MLP neurons of a small language model. Each row is named by its layer, matrix (gate and up: input weights) and neuron, and shows model dimensions 0-127. Each number is 500 + 50 x the weight over its row's rms, rounded and kept within 0 to 999. Numbers have three digits each. A neuron's up and down rows have the sign that makes its largest values positive.
A block is one neuron, or neurons of one layer that tend to fire together. After each block is what it responds to, as a language model described it from the Wikipedia text at the highest values.

L3.gate302:457488554503488601549441542455500429502553411462482515531556460601504544540559544507477594533499510454526512474567450441443526491532512538465479563466464515531528411496552485547527507571586513430481524500505538583492477413472532565486560590474387522536522386541577425624558369452484481518455483509522632559513578546514491459399555527348485535552512529559505568557528488570614469559479
L3.up302:536555619548568448487466455534417471474493521428488441606500504512423526468493366433577543494505467532613471501520387500504479616507523456484510495511436478584521605455492516445500447483544545471385446514510539586530499564528445537606502439515490493513563564500604448370509575437554556384514508493552451456494562553486583480516450450490563479476507492460441461546512486451452471474530
L3.gate496:483521565544445558503437512497537467494558474479400499456388516526560509437585501531570486517580450502543529522520479500477586385494434492464516466504478484542528431484471479481512651504482522483466623483431568578542458434483516511498513565576491454515446492513459497493556466455550498523411505607541452517410441527499544484482456505550492485484430524542543423526461503522504461508480
L3.up496:475453588512412490480525519520549396491519424539468459487586476505553505510478439564508556447476482426425482535544537529540429640518515565470444463490389446565487458457500486487433477492554513500516541541645530554415484499517555463426569545442484465560527444533467554480521463471477471601522429503538461513510500496500515495511433528531533507548488480450608563586448547513399449616392
L3.gate502:520391545514556490503423544609539572450583521460513563443489528517494444446464470543470568522490499567543449525541540528519588445457514529442552452555375486513412487547556507501476455439523462525518498453539629551498446534520535536561521563440481510510550500497504460502560526548455461566509517454492485528472394461503518566473475493532509425581542487545471427621468499424504583522551
L3.up502:498451528545490583512530435519468495494523384456526553409534523538469576517525424539422445569523428512657462509406480467559485460504529482467594460442564465473411602465548473534409452560502512472496476457547474520472441452469513491482521509427513547520546438626562495491498604498445406469548576498551537553552445556470397461533504506559543539550497554408623455519514464492524534537547
L3.gate531:539587564513467538558536525414446492479555508532410545476481538494449510525588444491553489558476423597577466439442461496587531509418494441506477550554543495580438474480544503477396508561466494557475560508584483559517533517485433522561489520412467561540536550445449547502483430498438489567478446482453495476520550482516514435489562535527484548468489553452402384454605506494420552560477
L3.up531:489468578467542529633497464513460507439489567523506498502466412424594425510593506449533504488592447488545438429494496450507584576512612419477563569496519455501488622523593529517456481499517444457523524522542459545505489523533475423422484596505573431590493440496455523441508510508473497503504478518472504478419550397470602388522548505560490520503597591480465471558461441438612524538471
Description: Word-initial capital A. A capital A (sometimes I) opening a word, usually after a table pipe or punctuation, as in Airdrie, Apps, Avg, Arizona.

L3.gate101:428473529511491487511406576626485486588474513431499446509511530501557592561496500469547448526551520474585487426485450548558516511430544522557504551524473639494486556484542524505468478474543516519509516508578509420481554498484465581468523416455538460466441500409562518400578549578507466482428576510498486406510555336533495468530507490529467548507548512432455536452431443536565491509512
L3.up101:436504473425529501478522417452541447573515451517476573397473563410564479512502483502511608484584585544486526486532549508538493518472572496525579486414527603543535532504573507435395465507507572582547489465520504499455449547544506475507480451503578547513576470531491510464490502508485521348512550477512508467450640411483464482532542459513489452543419505482535515526495537543518499474440
L3.gate307:525476560489495568401531522505515531558598431450449563463491516418519546451505481517517563570521461430561444485436421563480528537537462503498464537538456525460457427587486487513430529466441529560414538510496558426451499439489467463441522495424564490436472580389455497490495489558459439472485511556488523577465468439582514552546520555554408538450510585375490490404578447381530480528507
L3.up307:532564460482521555542578487568422556532440445580448511461526530448494463574513477529502519523486527556522535534503485528331504484524496446479513532493530487491460492592543567510491404481442473445416515444521553526549472514468456517480495569536551428487472503535546580490514535546475506515544510544460468416520397523475503471486549478513544478518462454492380452447421465531581483504493
L3.gate359:543443494511432486543486483438548453496543538530512486507561510550542531435513529503510548475550454583461460532458497442437537530509477646510530537511494545491591484481563506516560548522464480476543522495497468429437572587491472537490583560418496391507457567455427485540468556499564474417428526510473437509492516440530496491528434485569392423533551458437404514543494495521487510455464
L3.up359:577609517516514615613543478455545549541459444465474572502462556515489461567550495537557429560458510416491611521517456544525563453433447522513544480576461499438477454550384427434512413474536439588512471521549415456593496523544507476487447527528453449547370400491604494504475466554587483430510492510417505378441427516435489606563428557473446475459524443461454539524507499498458538569440
L3.gate465:595509652493452526453412494588449576571510488419510571551516414393598503503562558511555570464495441406525538426541479518529547474574501478604473519555466545573448492499477480440472505462448585438534550523599481508506431591578556537505534470479469523476480501418510477552476521555499539530454615501491433387437504610502519493488451527468477436605501483557487525528478555487546420533506
L3.up465:559548475504456527495511461561494407558426466502478479467492472452444522463523537525418539492514465499535490329449492527599505447479540491551481468564519496428485561516576553443496552413537407466562531511474502457479541572464590503425581490483475490502543486441449466504422514488535519368570528547498577556411530532472511621475485481465474484520442606454544528357460507490381468488495
Description: List item line breaks. Line breaks ending one list or infobox entry before the next "-" item, e.g. after "Total: 761", "Phylum: Pseudomonadota", "Language: English"; weakly, name pieces like Fl.

L7.gate427:554469515475575551589457549441582561521533504499559393538461479490435480506446397571463455578548392503405514461510415504518470401443490552443463559548423485577472432595475491474448408544487427424573484460444476500476553513494549489488490562514528540492532430488558463477555507460459482476473507518463517450404488512514545503459405429489529455441481500536481485557533465468397440476451
L7.up427:473461459542445471575506520490531525497483556516487450484499466474586488540484544425494416495439516469473502518419456468455467472486489530574495432493477519529467542568562507481444440566477472472552534428536401551518495428495452415575581389556533461552511475564437538423492509461540479450544528406482502465446617519458485509495529472469528500497511547566462502538517476462505542504484
Description: Capital A word-starts. Capital "A" as the first piece of a split capitalized word or initial, e.g. A|lexander, A|ssociation, A|irport, N. A. Williamson; occasionally other word beginnings like Colle|ge.

L7.gate37:424494544496540561519496452475446419500572497496420523595384551475530393455500530488549531598571451520399558512440416528453553476480623432444519493509495442480490492472466458437460525569385547488566558583510579527496540527519511417500537601480454520495496469441454516539561468471400442541501485471467471514399531490491512470478482489527433408459522458497450496602507502487443458564597
L7.up37:454496452537522558485522504479476524417565516596503564555490533497470501570521516557506480462511479466480506438441486507497518514549508565500501438471518519526491560412403588466580454546410533519453513512533532497442577464558422458405555566580496463536518570510470555497533476444516520417482493479532484457507505489454498552486503548539474527511498424574538445462537561422446350470387
Description: List item line breaks. Newlines that close one entry in a list or table row, just before the next item such as "8.", "- " or "|", as in tracklists, discographies and stats tables.

L4.gate70:602539481582395472526458488603488546503490403540474529492490551529436538552500538587585375510507419500553488552490443583489456539506512469497492512485485562509534436506565538539480504521490542502553556500440580510494423494551541503475534466414506486472458441568470416464546499520455501600552545468545464452534640566536480525467510494530490521536504506513575518526530410459470517401438
L4.up70:547503480538460494470506599503487519592541507555422477540505487394449516545567469549519480498496543495441424577454541517512512563471487572515416450473508579538577482477455612458546501428477546464453428455550376568468465551574505462455440500550592437483455519531471548506589479487542462544485573561586475439485438412516463588480550551486565539570511497418457522505434569511549462478464
L4.gate180:521495489460497501508479569554532560483545488508463476436471421462562498594509514559519508520426469498404465501570449520563600519525475506573558479504427573532494503526491490476512455503539505496560508504525501434491564481473537572380509491555555539547498591503412522512530444521521387517474498491463433494448460545557494476447464502473490411501531523562540452466521546470498584605501
L4.up180:453499546569519551558477479456563502503563519497460456428553494433455576511462582538570551460503514508499520436560505521494496491499420437531411417420580465567498478524452487510455496481581496553470487529559441473504483565448480517412480452644514459533431501488528463446522452552530512498474582566559480529541565441502489519460459465499548461514530477529393452584576427478485509485479
L4.gate187:525554455554463523433472470510499505481507472493439571468510452487454510503478503553456441566448504453503462587493530479477448493480392529520505483544431557516581377443446442457479478477532516437558503660415523485530462435380567538467431583429494450591573446567421490511493494518468474433521409523468467403513465555479435488488550511541450500529547557513557433465511493368448467528585
L4.up187:409454559453527595572444428462472560475495545387509552442443513456443433563597538513508474525388478481582558472576497500441538510548496535481474454499532465508641500496526460515397585467536442469515504555511493493502491500586551513452459457566606527460560520362531514546438503447481515469457492445519456611467423503482559499525520449431497535489428435538475438494598463522497498544453
L4.gate210:506542676560565489556484485636502524440569523454534594500455533538538431561503459549467424499491497492481570456548503435592592433557584436532488499551477465415473499436529502559542513523476576448539533454556505509444551552551496478477535466510389459498470450488497429484534496475526473518534420509571466502491548484506553444551585390638449516571477502541492452526412534497487478481443
L4.up210:476433545497413453550569476460472427409559549543484496493477450423539428499479497499447538477490381547481571587511499493463522511531515581587561511630580403565477491459539549479515492502593490454582524542588491444465551457568538551518560498510468562546483526567429502540512522511541470532486550447541449448459422545502492609460517415422437484490581560442510577553493405475582482584395
L4.gate211:530442511431512427551509557506474472462542507499416470512500468514557442526481472528461551591456467486567440485553472485473549535454596599471567588554491505473434445566529504531572523438569498408479518540433544519545397447505464437529531564480534531458493471444461528545561464538475512593533445479549583459499548341505580489512527465504520441580501471531494490581474509427548503527506
L4.up211:537479505456534514517428532448544512481499422577411452509403575487523478451525562582584462408497509491527662573585421490457492491519538502459544437571425501532576505522555408488518437490485552491418502486526539557454520503443549507462495457479420546429483451499348482453554559501335565504527523384460513521444529487496506444491412501506456428586462575563504478493524524443528505549501
L4.gate217:485596395499402486445474487543430517398481546462528538436397539492570583568535464522476500455512434498421538546489478505509454436529490411528490549583415517460460486511391396489585575467424566533465542513468466504436508365529512546497514544472481465453508503561455571454460469535532491511570565453504446577540567484503466453459463524502490510466602594418462506554534445453570473563491
L4.up217:350447502536516571546486475502538495466592598667515499582490493449540434534548579586445552497583448528526504556605576419451472553588479488543485502468555457508567426483592466448380413468603549476532508497485511424480575598538428552539594482420425448535485543602486426450537510480454483506460456514525510509513502509505489545504455467433454493490470541508499458625501530482472562538442
L4.gate227:530476472489523482452414477452576385436607601490489594505516485548542547585528492532539498476547440450501485535552424526510538534490482460484548434494527454528483421530514471457434482467497589535456599538500593476515458471520497550616398526477509482447468516535539426513452515506453441547524462520429504557552487439515538537407453410468508514558492510479525505421503528501454426545480
L4.up227:424398495433471445521568564495584436495457591467566518472467434625491419439390528423428482500585538438537419452486522468514581522474545467453439520525541511500532468496451465537505558534468460512430544506477519549451473521442629525538502393486485489618548511478447445403448521528462541486623560468612436494493507466487530522515538585521474534559567431528520525548474448417493471451537
L4.gate230:515605452430556560481392552524546419475552406598456573411519521523507474536418374469577493489472504551548463531484420565525534522541523489507570491535466494601470490471522570536467511458505512499543514534517540514446408461521487491441410554548536557485456510521374534564587503545465451516516502517484453546468505425581628569501414456523482520550518573585486466508529506476622542493442
L4.up230:530453464470430568498559474485596545433550447552476538496464540526515455509508506597544568498477592399497517551619505506489524470549512496479490478503466601512605380608525427565543482415500465451452643490491541564553491451426478477521549445589504451523438477465487508471488464413463537448512511505367507475469477493499436508477505497499482509505548468529441481432504412531544451485451
L4.gate286:604618589461423486561486464529491564518557556538396502477464493461468506579513544482517486461558476510473510377457525499404553467503445535542422375585408496527556512516416548504488480514609460372447518483548529508544576469513569528558602557501447442530504444529549415475562528506464457503482406556584436397483461503532491550431470481492495478481496536539517462512569457469507523553497
L4.up286:512513526486519413508450530562478415480412430451476434396443513473502393506582517503466481484526562527475423482583528510441526481527452455530466402429536411519524505475504494465546407468516454505566477474584467433511482498503539483466477534559554505579503516475493513542456489457419534503472483501458567563514546437538521530543450445454548426517489511608500533537456501559544493462404
L4.gate355:484463489562544535449464532518480563455525510529424425524514527509492572417553542594503590469449523507474405584545502545483501521503567515510545579593532553543569470470559412554566530461468505513409434475427480503500490561431482481432455508522524515533445499400485468558465505533425612511402563455493436501427485441450487521486464459487452492501523505644440467561488440515434512445600
L4.up355:490485514656500508476575524500497479486510541456448476444503539523526563521531429474548558479560458471524477507506508540576462497432457499467531457510413474485446456505417540409604485473464428584558406646526508500402450470564460519601595427497451447541512597517516512503453562457426569443544582533531500516534434531472521495528496548490487504532516551490535514483483469495461485559462
L4.gate421:461408484523502469540379539385540604519480555562573477472417487456547434615547449440494453468537461574512554519500437461565539523416497519448501554452546557500511466495590552418509511437456480454400614484582558473572497586513468544550494500509503520541564486445514490374515475598507414516555537509433512539464449572478457555426555551547489496541554486517493532532492558567566477467418
L4.up421:416494586464483534535446424396537459499559536542545541515500477568491496463504474581491499462515539507503478456486547454462545475512471411577542517531556409586448513486522480503507490509502514460464615532466409497435507563404483489514528566587567512515559515485446466588572414365403607536514454540502471525495444397539582458476561495498494458571530537556477547557488548474408430469408
L4.gate422:575573553500407450523456543612469451492506520611548588442493602483528582520514487475464484479465507383531444520482497538448460527469508374534586509579449430532470492529417444519487506540516579434463566501466564411449459448525520514494435573503531495500580494482558439524465486590451404443614509512546487511499490464482600523518390449534399411549548507571530499574431486538537550459469
L4.up422:537494506502463536510553482519443482507504605498406578548443433505428453533534505501508527554486484472451466525478438518499552520436439540420560368488518581562598544500533549491538594480486513467525514523468581432414411495537551438553545523467511416474564484535534479513538492475503489572484563525619403483508466611433468471541480493449460511532475488459548514601501513484507481372474
L4.gate432:466655583486454562529531483552576525416537478473550479507535569431441523491500488540531445470474467511532520526506451479351542457579474446473570449559571575409537553509482505439542551499423544463510498523395585417536501523455422548445482500539547543434518474519449540513492451552443469513356469552428439515535494466553427599514523545471410438497442494552508471444511558516489432475513
L4.up432:519485528530511563543526494458555492465406477584581435493513517480508514468533485518463519432457489548507562515554409513410531494484414549455441435493479602536568573481606448523547507419469546385470608515507489457541519528447506483457440523509513461498522403488532485551479485514450529550395477509525406505489440495467450563417484436431502377524465450424537505490502458510506499405455
L4.gate456:578527546561500528486439498578551472491437548607485512407564465484447508448511586482531550611448490544559442487501540475524514427508383466433582505519550515587607486417538414452511532402420549558510418489502453454464505469501449609529498493534517467526594506423533480492429550571512428545481435428531531487490377500504531501558505450538509464479568490473495507427457479462499542439588
L4.up456:500564360436535470423461497447560571465393495611445470486474492555516556483481501514561506447545619605520497523417480477423504462509550552432466535500526433549566506482457533500621462502481469458632559483523413610396546491524388532496495542562450528485566513436570532483499445477506518493471424418553543475508499365447585432480536489430496488500506481485472475516405595513475507523511
L4.gate459:503490525440481605530526558530433479449417495568503557441583483489456507416489528517422452478449475519540535556561469497444425562497435424537429571460549514482461540535532405506433509530550431525466544469446508513569598479547514452524507537433594534422544327540477616550549408525361513476534533536598547590539570535461445506500552443561538554541562508547435492471552507521502500496467
L4.up459:461492543526500545485505492489537475454578474616519616441420516487543498533495440513527437435409494535496492534491540523461496526473518456424551546550475532539507431544473532502518521551500378462498521549553488612476547496577502484458530529493474534391518574556495474462536586549578461467503515414447477576559533488450503403588491457512464529399419562444504475493476521480511554511470
L4.gate513:508430448525495507531433570479533438534508483529473501421519472524454434431418558521422415575535470467458480605579506456518507468559431387617619500505510541468454469477514407454545529545564542529531539482514493455500484576590491457520458527566507511557500461532459552445516460511443440547473485465542465507450559441406512491487445438509517475520559528532566453533483543432517651506555
L4.up513:442520603483460467524527517502480535522544600455511440548392431542479475576438502519527465479467395452489553538508420479451535474471495542541532517471474517481538431505364564532519535544478593472470588522415439553453416487502580449482449459486483470522502502568434521520478490579490490470413517477444599546536561510429473473396547504476594472537548496546481404467416440511364505412571
Description: Capital A word-start. A capital "A", often a lone piece opening a word, at the start of a line, heading, table cell or sentence, as in Aggregator, Assistant, Aftermath, "A Palestinian".